config = dict(
    n_kv_head=1,
    vocab_size=2048,
    norm='layernorm',
    norm_eps=1e-06,
    parallel_block=True,
    init='uniform',
    init_std_qkv=0.0249,
    init_out_by_depth=True,
    beta1=0.9,
    beta2=0.95,
    final_lr_fraction=0.05,
    doc_mask=False,
    train_tokens=990800000,
)
MLP neurons of a small language model. Each row is named by its layer, matrix (up: input weights) and neuron, and shows model dimensions 80-143. Each number is 200 + 20 x the weight over its row's rms, rounded and kept within 0 to 999.
After each neuron's rows, "fires on" lists the tokens most often at its 100 highest values on Wikipedia text that the model never trained on.

L8.up556,175,211,208,207,206,201,193,207,174,197,198,194,181,180,214,204,233,189,234,168,184,180,239,204,222,226,257,213,224,187,227,196,191,233,203,179,186,168,177,207,197,166,175,201,187,216,170,212,207,218,225,200,158,199,226,217,184,220,181,205,194,214,203,152
fires on: "w", "D", "d", "c", "ue", "ren"

L11.up901,186,243,169,216,229,206,218,208,170,231,171,236,179,193,186,182,183,208,210,213,204,195,184,212,223,218,172,176,187,209,185,185,188,233,214,201,194,215,197,177,187,200,165,186,222,185,182,200,170,215,152,236,153,200,174,219,172,174,231,182,193,208,204,201
fires on: "on", "eb", "an", "ti", "u", "'"

L11.up156,197,241,187,194,230,186,166,234,199,200,181,194,188,200,197,214,198,175,174,164,194,176,208,215,191,238,213,203,172,219,206,230,202,166,188,184,169,190,204,245,210,187,187,160,226,197,209,237,174,174,192,212,213,197,194,225,201,208,204,168,206,187,231,195
fires on: "d", "re", "tr", "b", "Gr", "Tr"

L11.up396,234,241,192,192,182,219,179,196,188,196,220,186,192,192,176,195,207,216,198,205,187,206,172,176,177,208,202,199,205,221,206,228,199,197,162,198,196,194,206,234,184,203,209,216,213,209,186,197,185,228,201,228,221,196,228,213,194,198,236,206,176,224,151,190
fires on: "u", "-", "t ", "un", "en", "ug"

L4.up1278,177,191,197,223,206,201,209,216,220,213,178,199,193,195,187,197,211,189,202,238,231,187,205,160,195,213,202,212,195,204,195,187,190,210,250,220,180,191,179,209,225,192,214,199,215,218,194,234,158,217,209,169,189,238,231,207,156,216,216,174,204,222,218,190
fires on: "el", "an", "ally ", "ently ", "i"

L4.up191,205,206,180,226,177,199,189,188,178,174,225,199,178,210,210,209,195,203,202,182,183,175,209,180,198,200,223,181,212,206,202,214,193,217,197,196,176,212,189,213,210,170,201,184,207,238,149,172,186,188,198,191,172,175,184,213,193,238,226,211,225,195,232,193
fires on: "y ", "su", "part ", "ment ", "he", "en "

L11.up576,188,182,188,193,232,226,227,180,201,229,196,206,202,168,203,193,191,210,197,195,212,195,186,181,179,204,225,219,177,165,202,208,227,189,193,203,180,192,210,196,228,187,165,176,183,170,210,220,188,198,172,201,184,226,167,231,178,170,236,224,220,205,213,220
fires on: "re", "f", "an", "ex", "m"

L4.up1291,213,214,219,220,231,194,187,196,212,233,181,205,175,201,183,227,208,224,200,197,190,169,185,197,200,175,202,193,185,198,198,194,173,230,180,227,192,211,207,162,246,197,163,189,220,183,205,211,197,222,209,198,182,201,196,189,172,214,220,203,205,160,180,181
fires on: "ity ", "tional ", "age ", "high ", "ace ", "ple "

L4.up908,176,217,206,218,215,195,186,194,183,161,197,233,198,181,169,215,205,210,191,223,249,248,189,220,202,189,186,202,182,220,205,218,215,247,233,192,240,193,218,201,211,198,182,200,217,223,215,215,217,212,223,220,176,179,218,192,200,196,197,187,216,206,211,197
fires on: "to ", "u", "th", "our", "am", "f "

L11.up922,172,217,214,169,230,219,194,196,241,240,212,220,202,193,212,206,200,177,206,169,183,163,201,177,184,192,187,226,200,191,187,217,187,196,150,214,225,177,200,221,195,207,199,171,212,217,185,215,194,185,196,239,188,177,161,231,206,200,218,165,187,231,199,175
fires on: "av", "us", "d", "pres", "b"

L11.up142,164,219,168,220,181,200,167,148,219,204,210,253,184,223,198,227,215,204,238,198,228,234,171,181,194,229,173,205,223,193,203,221,206,204,204,210,196,191,213,192,232,198,171,180,173,204,186,212,206,196,184,230,187,201,218,168,209,184,213,187,200,181,194,190
fires on: "th", "en", "am", "er", "ton", "all"

L8.up696,226,194,193,233,202,198,187,203,220,209,190,189,191,213,176,188,186,214,201,231,154,229,224,195,182,190,200,221,228,216,219,234,193,208,235,209,213,211,183,183,215,184,190,205,239,188,163,214,195,208,223,216,195,205,193,221,227,212,252,194,181,227,251,185
fires on: "it", "t ", "star", "Sal", "sch", "syst"

L11.up548,165,202,191,204,228,207,217,201,191,206,204,193,204,151,226,206,185,190,220,221,193,227,203,163,214,206,266,219,180,194,179,177,157,228,189,204,231,210,194,171,187,181,152,227,223,190,222,191,186,224,228,210,191,212,211,202,183,214,224,149,216,183,192,197
fires on: "D", "d", "ed", "le", "re", "bel"

L8.up230,186,247,208,205,211,204,216,214,188,210,199,186,215,209,233,200,206,221,215,205,217,175,167,182,199,204,203,245,182,212,217,216,208,187,172,201,202,204,180,249,233,174,170,201,179,177,213,191,216,189,174,202,195,208,175,219,200,179,225,208,203,243,223,196
fires on: "m", "em", "s", "re", "men", "aving "

L4.up1538,207,217,177,229,209,232,227,183,198,207,183,220,173,211,157,220,189,211,163,197,201,191,177,241,229,223,213,206,163,243,205,187,169,224,221,201,182,164,246,189,182,212,164,185,190,204,204,194,190,178,215,209,199,176,204,206,212,184,219,181,225,193,205,203
fires on: "r", "on", "ti", "ran", "o ", "re"

L4.up1108,184,210,205,211,203,199,191,199,176,183,205,227,221,204,218,224,214,247,206,219,195,214,213,172,201,174,196,215,183,168,233,178,177,144,230,201,173,201,221,181,230,165,208,192,192,208,220,228,220,196,223,185,178,192,223,203,195,180,198,223,174,181,223,188
fires on: "sion", "for ", "did", "child", "For "

L4.up83,220,216,165,209,194,213,196,203,188,230,207,209,180,201,206,209,215,231,187,228,218,222,178,246,197,214,185,198,172,205,200,191,216,176,193,210,201,171,193,220,243,198,194,164,208,189,208,226,183,218,233,163,189,168,206,185,228,201,201,195,207,191,199,200
fires on: ": ", "-", "our", "l ", "Best ", "ing "